python train.py --n_head=6 --vocab_size=5771 --rope_base=10000.0 --bias="none" --init="orth" --init_std_down=0.0 --optimizer="muon" --batch_tokens=8192
MLP neurons of a small language model. Each row is named by its layer, matrix (gate and up: input weights; down: output weights) and neuron, and shows model dimensions 48-143. Each number is 50 + 15 x the weight over its row's rms, rounded and kept within 0 to 99. A neuron's up and down rows have the sign that makes its largest values positive.
After each neuron's rows, "fires on" lists the tokens most often at its 100 highest values on Wikipedia text that the model never trained on.

L3.gate177:37 57 30 42 50 43 88 37 47 54 47 28 70 70 25 59 52 61 49 10 62 44 46 62 83 63 43 69 54 77 61 77 58 33 88 66 39 47 81 43 54 38 21 44 46 46 36 40 56 42 66 26 64 41 28 45 35 48 40 79 34 70 54 65 36 32 52 51 42 40 35 55 60 42 39 32 29 57 63 40 29 63 26 69 65 55 44 72 40 51 58 43 50 55 42 58
L3.up177:30 68 44 48 69 64 57 57 53 48 31 34 54 55 59 21 42 47 55 59 56 35 92 41 54 38 63 36 49 36 21 41 24 58 46 40 50 40 40 45 55 43 56 31 25 54 52 37 36 23 59 56 64 32 64 50 44 42 59 44 84 48 34 20 67 73 53 36 53 57 53 67 22 66 24 54 70 62 57 71 41 65 46 38 61 89 65 45 46 45 38 73 41 28 79 65
L3.down177:40 51 45 62 67 65 76 69 70 59 38 42 91 37 41 49 49 63 20 34 50 33 54 60 47 38 55 45 53 29 55 50 50 33 46 49 35 60 47 63 54 41 60 47 40 29 69 50 43 56 29 80 42 45 49 59 41 38 48 44 72 76 34 49 55 81 56 26 54 63 21 32 64 43 61 40 69 58 61 55 64 68 66 20 77 79 60 69 50 43 34 61 29 34 65 79
fires on: " medal", "inc", " cont", "inal", "50", "19"

L3.gate530:45 30 55 58 47 66 52 79 78 54 52 61 61 66 56 45 43 50 62 31 67 39 36 43 58 40 64 58 56 48 77 60 69 41 61 38 40 26 74 51 59 15 58 30 35 57 44 23 38 44 57 55 36 79 71 57 36 54 66 45 65 32 57 39 68 34 76 67 47 51 51 49 58 52 45 30 48 24 69 69 37 67 39 54 55 63 68 55 49 66 61 62 31 58 43 63
L3.up530:66 24 43 48 75 57 38 65 41 46 25 82 43 48 48 42 40 68 56 46 67 40 38 53 72 38 50 31 81 72 69 67 42 57 48 30 35 32 60 48 45 36 66 79 27 39 63 63 56 49 28 40 64 53 47 35 45 33 59 39 34 74 43 55 19 72 58 71 61 22 47 51 59 33 44 82 55 61 38 37 47 52 46 60 11 38 56 50 57 65 57 42 39 38 73 41
L3.down530:66 40 63 55 48 49 55 48 34 53 28 77 45 59 81 52 33 50 30 19 46 45 46 57 40 50 49 45 50 55 82 51 63 48 40 25 58 38 59 31 28 27 47 70 65 45 42 51 52 48 39 40 35 47 51 49 53 56 63 57 47 62 23 67 50 58 72 68 36 28 46 42 86 33 48 55 27 22 70 57 58 52 21 64 26 56 45 53 50 61 49 27 38 48 60 39
fires on: "-", " tw", " Wh", " wh", " \"W", " un"

L3.gate346:65 46 47 61 65 53 30 56 51 58 42 36 13 76 48 71 32 57 27 39 56 71 45 41 52 33 53 49 33 59 60 64 42 48 37 22 33 44 40 36 60 29 60 51 59 44 62 41 34 62 63 66 59 59 55 60 33 68 47 32 34 73 33 60 62 64 33 63 36 65 52 21 61 41 56 30 43 43 57 62 67 49 48 48 70 42 72 63 61 26 51 26 18 38 21 63
L3.up346:24 56 36 26 64 60 39 46 53 36 53 73 63 41 46 79 76 56 40 42 48 28 37 72 81 75 36 80 50 33 47 51 59 85 32 45 66 64 64 60 39 32 27 43 72 44 60 48 52 27 40 41 88 39 41 32 63 57 63 80 45 36 82 27 61 21 52 53 39 52 43 46 33 49 52 86 54 45 46 34 61 51 48 34 39 60 37 76 58 53 79 51 40 70 64 69
L3.down346:63 41 37 60 54 44 45 69 54 73 30 39 45 79 52 24 65 33 50 73 56 78 26 43 33 38 65 44 45 38 30 35 61 53 66 49 42 38 52 39 65 47 66 48 87 53 47 46 54 65 58 49 58 70 49 46 50 46 27 39 70 52 45 62 20 64 47 62 48 46 70 40 30 16 46 38 63 57 67 77 30 53 56 72 56 62 55 46 80 48 28 10 48 35 32 37
fires on: " |", "19", " –"

L3.gate495:43 52 60 77 35 37 60 23 37 44 43 74 69 47 43 63 54 53 76 71 69 77 49 38 62 39 92 50 65 41 57 52 53 59 56 69 61 40 37 58 52 43 49 57 32 56 59 45 32 50 46 53 39 50 51 25 43 42 72 37 58 60 72 85 40 59 16 57 40 40 52 65 78 41 43 69 86 62 79 67 62 54 45 32 30 59 67 68 49 45 24 54 48 37 47 48
L3.up495:47 39 56 43 43 69 41 64 68 30 59 64 63 51 07 27 45 04 63 59 68 58 54 67 22 51 13 45 78 30 50 58 50 48 59 29 59 29 55 49 36 61 53 65 47 79 70 57 75 31 49 60 49 46 26 39 48 20 39 64 55 52 74 47 42 49 48 51 47 61 70 62 55 38 51 75 33 66 41 52 25 56 64 33 58 63 68 89 44 29 35 63 52 70 44 58
L3.down495:77 75 55 82 30 34 44 48 51 47 74 54 58 49 60 41 39 29 34 67 32 51 36 35 33 48 52 44 72 79 72 36 53 32 59 46 62 34 53 71 63 38 60 59 62 60 61 32 31 38 48 56 54 73 48 51 68 49 32 54 56 58 86 49 47 47 35 55 37 50 55 44 92 42 55 78 55 49 45 39 45 51 18 36 44 44 48 59 42 33 30 35 30 52 36 78
fires on: " #", " com", " Result", " W", " Sher", " DF"

L6.gate109:45 55 36 43 64 84 72 36 36 63 68 73 66 36 58 41 42 49 27 25 57 34 29 34 29 47 68 74 43 53 59 17 56 56 71 45 45 54 55 47 56 25 52 55 50 84 40 40 57 28 54 44 20 36 47 70 18 40 48 46 55 73 38 43 48 48 32 68 21 39 63 67 63 40 53 62 59 82 34 33 64 56 39 08 49 65 42 75 76 38 72 69 57 82 41 35
L6.up109:45 16 45 24 40 64 61 58 44 47 41 43 64 38 52 54 36 38 28 27 75 34 49 24 38 37 50 67 55 39 47 62 39 27 68 44 39 34 64 21 40 59 50 72 64 64 50 33 66 49 34 53 43 36 40 55 63 65 18 35 31 43 55 36 49 30 57 68 29 53 46 42 49 44 44 43 64 72 60 38 72 47 57 41 61 57 63 72 83 57 45 54 50 68 15 30
L6.down109:68 65 55 43 47 60 52 69 61 37 68 46 19 54 63 63 64 27 46 65 65 48 59 58 34 49 55 56 57 55 50 78 31 64 41 65 57 35 57 50 66 40 48 47 57 47 56 31 70 53 67 55 59 72 50 56 26 65 37 67 49 36 51 50 58 47 76 76 50 67 60 46 64 49 46 47 62 43 58 26 40 43 32 23 53 16 58 48 54 53 43 53 22 37 47 33
fires on: "ac", "ro", "l", "ol", "c"

L3.gate383:75 52 13 71 54 64 51 63 07 88 51 56 32 47 65 28 29 45 63 43 59 53 40 77 57 38 30 35 64 64 59 61 51 61 71 71 43 74 40 47 49 35 41 38 54 44 53 59 35 53 34 70 67 37 34 31 55 38 56 27 21 43 52 48 57 58 47 56 49 72 29 49 11 40 48 60 57 60 56 55 45 39 64 73 67 52 65 43 72 57 75 36 65 58 34 41
L3.up383:43 32 35 50 59 58 64 39 28 71 45 46 47 34 43 32 15 54 57 35 75 54 43 73 46 27 55 31 50 73 53 51 44 47 66 64 22 66 37 47 44 32 19 39 20 36 41 56 47 59 68 60 51 56 24 33 41 18 67 20 44 60 59 52 64 49 55 69 49 75 25 38 34 33 59 84 54 66 67 56 52 12 64 59 42 41 75 46 73 35 60 35 53 44 59 29
L3.down383:61 78 55 49 47 65 70 81 47 49 61 41 57 77 38 59 65 75 81 55 44 25 56 62 33 56 78 19 39 33 54 57 57 54 57 71 57 28 50 46 47 41 50 46 80 62 55 55 71 29 46 53 52 45 50 48 96 38 38 76 48 29 71 42 43 47 47 64 47 54 56 90 62 41 50 56 51 51 60 55 60 83 22 57 82 31 47 29 75 54 80 47 58 32 32 47
fires on: " in", " over", " of", " (", " Hot", " at"

L3.gate91:79 26 41 56 76 63 45 13 32 49 53 18 44 53 53 50 57 43 54 20 41 58 83 57 22 49 35 41 35 45 58 34 39 47 55 81 40 63 35 30 53 84 48 26 55 45 31 44 60 43 32 39 60 46 58 55 39 27 46 57 32 30 42 47 53 35 35 46 46 53 60 57 66 70 52 68 30 50 26 09 36 37 47 46 32 66 33 57 40 52 48 43 53 51 37 76
L3.up91:86 33 43 60 64 61 46 26 26 42 57 19 40 28 52 53 63 46 50 16 23 43 83 62 28 47 32 32 27 42 49 21 37 42 44 83 44 69 38 40 44 79 47 26 53 48 43 48 59 41 38 36 57 42 60 47 41 29 47 46 37 37 39 42 49 40 32 44 34 53 66 55 64 61 49 63 28 48 28 11 50 41 56 54 27 68 36 60 33 50 56 53 48 49 52 81
L3.down91:62 43 57 46 52 82 39 52 51 34 42 57 37 58 34 44 62 55 49 35 68 54 76 55 37 52 66 91 55 49 64 77 61 47 37 56 37 17 65 87 50 38 49 50 35 26 65 53 40 53 43 35 73 53 47 44 41 71 46 58 96 41 45 31 69 64 36 73 45 66 63 42 72 29 59 51 51 42 52 61 56 62 34 46 53 50 73 22 55 62 52 69 69 37 29 41
fires on: "ly", "E", "6%", " then", " instead", "ona"

L3.gate132:18 58 74 68 41 48 55 52 61 46 51 32 33 63 37 53 36 51 55 61 47 67 40 69 49 49 32 56 40 47 32 63 39 52 69 37 37 46 27 64 70 69 49 49 66 71 91 81 49 63 49 54 63 76 64 33 40 55 30 30 61 77 39 74 47 40 45 64 70 22 33 32 24 48 46 55 44 66 33 54 47 62 43 47 27 27 61 45 53 49 63 33 67 43 64 10
L3.up132:28 61 84 63 38 54 67 39 49 53 55 40 53 64 68 53 49 53 71 76 52 69 47 75 65 59 47 79 41 47 48 65 30 62 51 60 51 56 19 52 55 50 42 40 59 38 72 84 60 48 67 66 54 60 56 36 53 52 52 38 71 64 46 86 41 40 49 52 70 16 36 18 51 40 49 67 52 57 46 66 44 67 30 59 32 45 51 34 51 52 52 44 71 36 66 29
L3.down132:73 62 50 31 40 58 42 76 67 40 50 67 55 42 33 46 48 79 50 52 66 66 34 47 55 71 63 45 59 40 60 52 53 53 30 13 67 63 50 61 66 48 32 69 70 51 63 44 21 50 51 50 56 46 69 70 53 49 80 52 44 59 40 26 50 42 47 54 60 47 41 46 58 42 67 63 77 53 62 37 54 48 53 28 75 44 50 47 33 48 49 52 69 37 68 84
fires on: " |", "|", " which"

L3.gate218:38 57 46 41 54 62 48 44 59 49 41 44 54 52 52 35 56 61 53 69 72 40 63 53 40 39 43 69 34 52 70 10 47 28 58 21 70 50 55 27 58 29 60 68 49 51 83 54 42 28 49 68 29 56 34 46 72 35 36 46 46 44 43 40 65 47 63 48 19 62 27 48 49 61 25 46 67 33 47 46 46 42 43 41 46 45 42 39 53 70 47 50 67 82 21 66
L3.up218:56 21 56 33 71 37 39 34 66 83 62 44 37 99 30 16 49 67 51 56 57 20 66 54 45 68 21 63 43 46 25 31 29 37 32 27 57 38 38 50 57 30 63 49 73 48 71 50 48 25 36 54 43 50 34 61 63 59 26 61 51 40 46 60 47 43 58 49 61 47 52 44 35 30 46 50 73 42 45 41 51 30 26 58 65 64 51 54 40 59 48 72 70 42 23 57
L3.down218:40 32 26 29 48 48 45 53 25 40 50 51 48 40 51 37 60 54 44 80 41 53 39 37 48 37 62 59 51 30 48 34 47 34 63 39 41 59 70 47 52 64 59 73 40 35 32 53 36 23 40 39 34 39 53 31 43 34 59 48 63 50 47 61 27 59 68 31 49 38 56 37 38 58 18 50 61 37 35 43 70 52 48 52 54 43 44 14 43 29 72 54 40 57 36 47
fires on: " same", " described", "H", " such", " ph", " played"

L3.gate545:34 43 73 14 63 32 55 40 57 67 42 55 40 75 44 10 44 46 61 62 73 62 30 55 61 48 41 64 30 49 29 43 46 61 47 44 46 47 47 43 35 47 46 43 57 49 51 45 45 52 63 45 52 65 25 31 82 53 74 66 57 46 51 46 65 36 63 38 49 48 52 20 59 53 69 37 33 31 58 64 37 39 39 41 57 66 52 55 73 50 52 59 30 78 68 34
L3.up545:55 40 64 20 57 53 52 43 54 68 38 74 35 79 68 23 59 58 61 54 57 44 28 51 60 48 49 77 53 60 51 52 30 36 20 44 40 33 69 24 35 52 82 49 85 67 65 49 72 60 71 61 55 54 24 31 64 31 74 60 38 62 66 55 40 54 77 62 41 64 53 07 59 53 51 66 33 36 61 47 63 39 54 59 45 68 44 50 41 44 79 45 35 63 77 50
L3.down545:68 53 29 59 44 39 42 45 61 25 53 14 40 47 20 55 50 13 45 48 51 52 30 48 58 56 46 55 46 62 51 64 64 66 53 59 78 72 54 61 42 57 37 40 38 47 61 54 47 66 41 35 58 60 80 69 50 80 47 47 37 81 24 34 52 44 32 54 52 34 39 66 43 26 53 41 60 53 59 53 38 33 34 31 50 35 36 50 54 37 32 74 54 48 37 35
fires on: "\n", " |"

L3.gate421:74 32 65 50 66 51 19 54 66 51 54 76 55 59 40 41 42 54 43 52 70 43 39 24 41 39 29 53 60 34 42 73 40 31 47 28 51 42 59 44 52 59 65 34 28 41 52 38 45 29 33 53 33 45 38 54 57 63 42 44 60 07 51 15 58 50 30 50 30 41 48 53 61 34 57 47 81 48 57 55 44 70 34 73 79 85 41 46 47 45 48 25 55 81 42 45
L3.up421:50 26 78 45 55 48 38 09 55 45 56 63 45 53 60 24 63 73 59 29 89 43 61 33 44 39 52 47 40 61 44 46 48 37 55 34 74 41 46 42 33 45 42 55 27 29 58 66 70 44 47 62 23 34 41 52 47 44 62 51 73 39 35 60 40 44 39 71 44 51 76 68 58 64 79 51 64 53 76 48 37 46 62 67 34 65 51 54 47 35 53 31 32 58 42 22
L3.down421:42 36 64 43 57 67 36 55 45 63 56 75 44 39 46 40 45 53 61 41 44 45 13 45 30 45 99 54 36 46 59 57 55 52 74 64 62 29 36 57 59 40 76 34 55 63 62 30 48 46 45 51 31 78 05 31 76 41 43 34 51 34 56 39 55 42 22 61 34 39 40 56 97 45 32 29 33 77 43 60 66 35 54 48 72 48 61 41 47 41 16 40 74 56 47 21
fires on: "enc", "c", " Inc", " inc", "ec"

L6.gate126:45 71 62 25 39 31 53 59 09 71 38 52 34 39 61 41 49 56 34 60 32 42 41 54 48 64 52 35 70 58 31 41 37 58 68 12 68 34 72 73 41 50 28 72 40 54 58 22 61 56 40 52 62 55 29 55 28 39 23 49 45 46 39 72 59 22 61 46 39 56 45 53 44 44 44 75 29 66 45 24 47 73 48 50 74 51 61 43 31 79 34 55 51 68 53 53
L6.up126:63 71 47 84 26 41 40 42 41 50 69 71 59 60 52 30 50 53 53 62 61 48 58 13 48 70 73 49 54 35 72 37 44 64 60 26 36 24 40 64 44 55 43 53 43 79 50 57 49 45 42 70 56 28 53 46 36 67 65 53 37 60 72 65 17 50 34 44 60 46 44 36 37 56 45 60 77 52 67 51 36 76 63 83 24 23 53 33 50 68 56 53 63 43 42 42
L6.down126:32 50 59 45 55 51 45 60 53 31 38 54 54 56 34 59 56 79 22 23 37 53 54 48 17 48 84 54 42 43 52 37 25 49 23 58 61 52 43 38 39 38 54 09 63 20 38 52 36 42 74 27 36 55 68 57 39 71 71 44 57 52 40 60 52 72 42 63 37 56 49 40 57 38 45 41 51 24 58 69 53 58 47 42 36 53 53 36 41 55 38 57 60 51 38 65
fires on: " New", ".", "ew", "|"

L6.gate541:56 54 39 24 38 28 42 21 60 26 70 30 62 66 57 43 37 35 36 45 71 39 58 93 66 36 43 30 45 46 42 51 52 50 72 44 60 66 71 59 19 45 50 44 44 49 45 47 78 72 28 47 48 16 48 71 38 57 22 62 30 67 18 72 95 55 66 49 68 30 63 65 39 53 57 56 43 58 77 48 48 37 41 54 63 29 25 40 34 43 70 56 66 46 46 46
L6.up541:70 34 55 36 48 50 78 39 64 37 56 71 48 51 39 49 45 54 51 68 80 25 77 82 52 68 17 41 56 58 23 29 65 51 67 52 55 71 60 50 40 33 31 40 44 69 47 40 42 54 31 64 54 27 51 74 48 56 44 56 36 64 30 65 70 59 53 57 74 43 82 55 38 43 24 54 34 45 86 49 55 49 44 53 61 39 13 54 42 30 73 59 55 54 61 47
L6.down541:67 56 42 56 53 26 71 41 51 50 75 46 58 43 77 39 23 73 28 31 28 81 49 55 45 52 62 52 69 60 54 78 51 39 41 38 50 52 79 69 43 59 72 41 54 47 47 67 50 66 40 61 42 81 63 75 35 34 46 64 70 49 24 71 68 49 45 30 43 39 43 71 31 64 39 42 39 34 63 46 57 31 60 48 46 41 35 56 72 62 53 58 45 70 40 63
fires on: " I", "ing", "he", " we", "ve", " st"

L6.gate583:51 59 52 55 61 53 39 62 47 34 27 62 54 40 34 26 30 53 68 47 55 59 55 35 56 73 61 51 17 74 92 64 47 59 29 50 22 66 53 53 52 46 59 36 49 50 56 44 39 73 50 46 49 57 38 34 58 41 53 62 60 57 50 45 57 69 38 73 58 66 43 37 61 36 53 43 33 54 39 31 31 50 67 54 53 40 83 39 72 69 30 86 42 43 63 53
L6.up583:63 57 52 50 47 70 45 43 50 54 54 30 65 65 52 54 69 45 64 53 49 47 80 94 40 77 31 38 46 36 68 40 57 46 66 48 54 73 47 45 22 70 25 56 41 74 82 50 51 27 32 64 48 75 58 43 54 60 33 64 47 68 41 66 66 59 67 67 55 58 56 50 79 58 59 45 47 50 28 22 13 57 61 12 41 46 45 36 75 57 40 44 80 57 52 44
L6.down583:43 39 50 48 18 46 15 54 41 64 15 63 68 41 53 37 41 34 38 61 54 52 57 40 75 46 55 64 51 80 61 55 48 88 66 33 49 57 44 31 32 38 52 56 60 48 24 45 38 51 34 40 23 43 62 13 79 38 77 64 67 58 56 54 34 46 43 38 55 44 39 23 77 60 61 42 48 64 42 52 31 32 48 51 31 51 34 30 41 51 38 48 59 42 48 55
fires on: " first", "nd", "th", "ind", "est", " First"

L6.gate309:56 45 45 70 33 35 41 54 56 44 52 84 75 79 17 33 51 26 47 57 70 65 34 32 53 50 78 30 51 60 58 25 59 56 52 76 65 82 34 12 99 34 36 60 45 40 39 27 40 55 56 35 34 56 59 46 26 52 53 62 37 63 51 55 42 47 60 27 57 45 36 38 46 71 56 80 35 65 60 49 41 71 85 58 37 41 27 35 49 57 65 63 52 50 28 38
L6.up309:36 16 35 62 76 50 83 51 60 51 34 43 49 62 18 28 40 42 59 44 68 45 66 41 27 70 56 53 26 53 57 63 50 40 51 68 43 56 61 41 48 78 63 56 27 44 64 41 15 46 64 41 29 63 67 63 37 29 82 43 54 55 62 46 72 20 26 17 65 20 45 31 35 43 43 28 59 38 30 35 60 43 34 41 35 38 16 51 31 37 47 63 62 44 23 58
L6.down309:57 47 62 39 48 55 41 33 57 60 38 56 54 25 12 53 92 40 59 53 50 62 43 39 33 77 45 68 52 26 57 44 36 53 24 55 67 49 46 53 98 47 25 63 41 51 60 60 33 54 20 67 35 43 59 41 50 34 17 21 57 55 51 45 82 38 51 56 36 33 68 55 65 64 41 83 32 46 53 72 45 56 61 32 41 63 29 36 55 39 52 44 65 43 54 67
fires on: " R"

L3.gate194:57 46 76 73 24 44 57 61 59 64 60 58 57 62 78 71 33 60 65 59 57 56 47 21 51 52 47 37 62 43 21 47 51 49 57 61 52 58 22 50 42 62 27 43 37 40 69 52 62 56 51 38 53 58 55 53 65 50 89 53 59 82 70 76 23 57 50 65 47 58 50 59 53 43 70 39 44 39 38 55 39 13 31 58 70 63 60 57 66 24 48 23 37 56 54 50
L3.up194:29 66 85 52 38 62 42 58 55 44 72 27 73 53 58 92 53 59 78 71 56 71 59 46 21 39 64 73 61 41 41 69 37 68 63 55 31 83 37 34 31 46 51 75 59 28 25 51 53 36 22 63 63 59 63 66 60 48 49 64 75 63 54 36 35 52 34 50 79 69 52 32 40 40 65 59 54 26 65 43 54 44 23 60 69 65 55 60 53 27 71 26 43 57 59 62
L3.down194:30 64 60 54 36 62 49 37 41 40 55 38 55 42 69 70 43 44 64 66 50 60 34 44 27 71 47 39 52 46 25 69 55 42 62 50 44 33 35 32 54 23 37 48 48 60 58 50 41 55 29 31 47 62 50 45 34 44 67 32 49 72 84 64 42 49 47 68 54 59 73 60 50 42 37 42 51 47 27 50 35 42 63 61 73 44 56 44 74 31 63 38 49 73 59 81
fires on: " res", " Total", " ISBN", " ens", "==S"

L3.gate284:63 85 60 62 46 61 22 33 70 47 49 64 44 34 55 36 69 67 53 63 54 49 28 51 60 60 34 49 65 70 39 51 43 51 70 61 51 36 54 65 47 25 40 37 64 72 66 67 48 80 44 37 67 55 58 34 43 23 36 44 33 53 52 60 60 50 53 53 36 33 64 61 82 43 43 60 48 32 49 52 70 67 72 52 43 59 75 26 63 51 45 31 30 48 37 51
L3.up284:66 41 71 44 50 53 26 48 43 54 46 45 14 54 78 71 52 41 41 42 49 52 54 60 63 51 01 55 31 71 31 40 57 57 77 60 67 75 58 60 45 51 33 47 38 68 54 34 67 47 60 48 66 82 61 57 20 46 60 42 37 34 58 48 45 62 57 24 68 70 28 22 53 41 43 58 42 56 29 52 33 46 32 54 78 73 61 83 47 60 53 37 29 46 42 11
L3.down284:77 49 68 89 37 85 60 28 40 31 41 65 56 55 40 70 65 53 70 52 50 48 46 58 50 43 51 35 53 62 37 37 65 66 36 30 45 63 34 71 48 52 57 51 40 45 40 62 88 32 57 48 46 55 62 39 58 63 52 51 71 55 53 38 39 66 47 41 74 71 49 45 63 53 77 35 67 87 25 38 59 64 70 48 43 15 76 40 58 49 57 48 64 72 53 33
fires on: " is", " As", " By", "hile", " If", "ently"

L3.gate33:50 63 72 33 25 38 58 61 58 47 24 39 39 49 57 36 45 52 66 63 30 48 27 40 70 60 41 56 22 75 64 56 49 33 60 46 49 30 20 55 57 25 49 52 62 38 36 26 40 48 51 44 35 54 46 55 41 82 79 64 55 57 68 58 63 26 56 56 57 29 43 53 62 57 77 45 71 52 36 37 13 64 33 90 59 45 37 58 32 38 60 58 38 31 63 19
L3.up33:36 46 62 45 53 55 55 61 45 68 18 74 19 72 48 34 64 38 51 41 50 56 41 50 56 61 61 22 30 62 49 53 34 14 55 52 71 53 42 52 64 30 50 48 52 33 14 32 41 59 40 41 29 33 55 53 31 76 69 70 47 44 78 53 59 32 41 57 58 37 62 52 66 41 59 56 57 55 31 47 42 50 41 67 46 71 37 60 33 53 59 92 27 28 38 34
L3.down33:61 37 50 40 45 62 59 09 42 31 60 08 60 19 57 59 64 40 57 54 56 57 42 35 35 15 71 68 79 70 54 53 47 64 40 40 76 59 55 55 36 37 74 69 42 56 45 74 46 43 70 51 73 68 36 07 53 41 31 78 66 49 52 39 49 63 48 64 30 71 39 69 41 47 43 57 16 69 69 54 47 61 53 54 45 70 22 33 38 51 73 39 46 78 32 54
fires on: "ating", " as", " —", " recording", "ing", " across"

L6.gate326:58 42 32 48 64 54 50 44 34 44 61 64 46 46 54 58 58 71 58 70 46 36 68 37 63 39 82 58 38 33 07 73 37 59 64 62 30 37 39 51 54 62 56 73 51 78 54 60 58 20 51 41 70 68 41 71 77 58 52 51 32 34 31 78 50 61 68 60 78 46 45 30 62 59 35 56 55 60 42 34 32 58 51 71 31 67 67 49 54 51 46 32 41 54 46 55
L6.up326:63 86 94 72 77 50 38 47 78 41 57 61 65 63 54 51 43 69 49 53 56 34 83 52 40 35 46 65 36 67 88 75 50 46 44 58 80 15 47 68 60 37 63 73 36 63 66 73 59 61 56 69 57 30 62 41 59 55 70 25 45 72 73 53 33 35 36 46 61 32 57 49 61 61 26 53 41 38 49 47 21 55 41 53 47 54 49 59 61 66 31 42 41 49 53 35
L6.down326:61 34 62 69 29 56 40 55 63 33 57 24 63 26 67 53 24 65 65 75 76 59 51 53 62 54 47 74 55 55 62 54 73 54 68 33 47 65 35 34 57 63 57 41 19 43 76 45 46 17 66 48 44 49 58 60 35 43 83 32 57 46 46 44 69 46 51 59 50 58 39 28 34 33 44 47 42 66 49 47 51 48 85 33 67 40 40 74 38 46 46 60 50 66 57 49
fires on: ".", " and", " but", " he", " him."

L3.gate196:51 34 43 59 62 54 54 54 39 53 54 55 53 68 64 28 54 59 63 60 53 51 73 42 52 24 43 78 50 38 40 51 74 53 51 49 50 62 45 66 57 35 48 43 17 15 81 26 53 68 43 26 50 32 71 57 25 56 27 72 89 53 51 37 67 43 51 54 46 32 52 44 65 67 66 50 39 41 33 50 26 36 16 33 65 80 29 62 34 24 50 51 35 35 48 49
L3.up196:61 44 50 67 57 47 33 42 47 32 30 44 54 37 48 48 61 46 40 35 48 48 37 55 37 34 76 34 73 49 66 39 68 45 61 52 43 42 85 46 65 70 71 37 62 77 60 47 60 33 58 32 59 59 43 46 39 61 88 41 43 41 48 50 43 27 51 51 54 36 38 57 54 65 48 78 66 44 85 40 66 57 54 44 33 37 87 72 53 29 71 57 47 33 25 36
L3.down196:35 44 56 77 49 35 46 54 40 62 56 60 61 66 37 57 48 57 30 53 67 31 55 40 62 32 36 62 28 45 40 80 51 71 29 39 63 50 39 73 38 34 45 55 17 15 67 48 40 75 47 50 14 64 37 55 32 68 46 65 55 68 42 58 56 60 55 53 43 45 70 39 60 50 63 45 63 61 27 51 42 30 50 50 31 80 21 33 39 82 63 44 24 56 93 38
fires on: "B", "H", "US", " Her", "V", " he"

L3.gate265:52 51 80 29 36 24 45 58 52 40 52 67 58 70 30 48 54 56 43 45 43 48 63 42 30 44 53 66 28 42 36 63 48 50 63 31 51 68 62 36 35 24 61 48 65 71 49 43 54 38 10 35 65 27 42 31 49 27 36 69 48 29 71 44 63 70 37 78 51 54 13 78 62 70 30 34 57 56 67 24 42 69 54 62 63 69 34 60 41 33 87 45 50 46 73 46
L3.up265:58 59 73 41 31 45 46 37 58 50 73 38 54 76 55 58 67 58 41 78 35 52 89 42 56 58 45 89 59 61 45 60 42 48 47 44 65 45 56 22 49 36 28 65 75 62 44 33 50 13 39 55 60 11 47 88 48 47 24 53 49 43 14 50 46 48 25 24 59 31 21 32 37 36 27 45 65 61 52 58 54 51 39 54 62 65 53 53 59 28 49 30 36 60 45 39
L3.down265:25 52 38 54 84 31 58 53 63 13 56 22 58 36 65 58 42 68 39 76 32 44 68 26 57 41 52 72 63 49 76 57 32 76 46 49 44 50 23 51 38 25 45 59 56 46 58 14 46 70 41 47 98 48 30 55 68 40 17 36 61 41 35 59 22 62 55 62 45 47 40 42 41 58 32 54 42 57 46 55 51 60 45 59 54 32 62 50 61 40 58 00 53 65 49 42
fires on: " Br", " conc", " res", " ret", " Total"

L3.gate477:53 70 57 52 25 45 47 46 48 42 53 68 47 60 60 50 38 54 48 50 64 44 70 53 66 48 38 50 54 06 51 49 62 49 43 75 44 48 38 77 37 60 42 35 42 53 51 58 70 53 45 80 46 46 60 38 50 67 62 55 58 84 59 57 72 67 74 28 51 55 49 37 39 41 37 80 52 44 49 65 73 38 83 52 64 49 36 65 42 71 18 35 70 51 50 55
L3.up477:51 66 32 48 48 54 50 46 52 33 44 54 55 54 42 66 31 55 27 43 51 45 44 56 71 46 28 73 46 02 46 59 66 23 43 63 59 32 47 67 50 51 54 39 42 60 43 61 74 40 69 78 50 75 64 50 55 71 43 61 43 50 45 59 53 63 74 54 42 75 28 31 41 24 49 78 39 68 56 75 65 54 70 54 66 48 34 62 30 31 49 31 68 66 38 50
L3.down477:50 52 66 67 31 47 40 30 47 49 73 68 65 45 64 56 38 61 36 57 67 63 54 59 60 46 36 51 49 52 39 68 73 52 50 81 45 60 54 35 27 41 84 50 51 63 43 69 29 48 61 66 23 59 36 40 53 77 48 48 56 47 23 44 76 70 52 68 25 41 43 55 04 61 50 56 65 39 44 61 57 56 43 84 70 28 44 47 68 71 64 33 63 59 27 75
fires on: " dist", " ref", " inf", " Port", " Europe", " conf"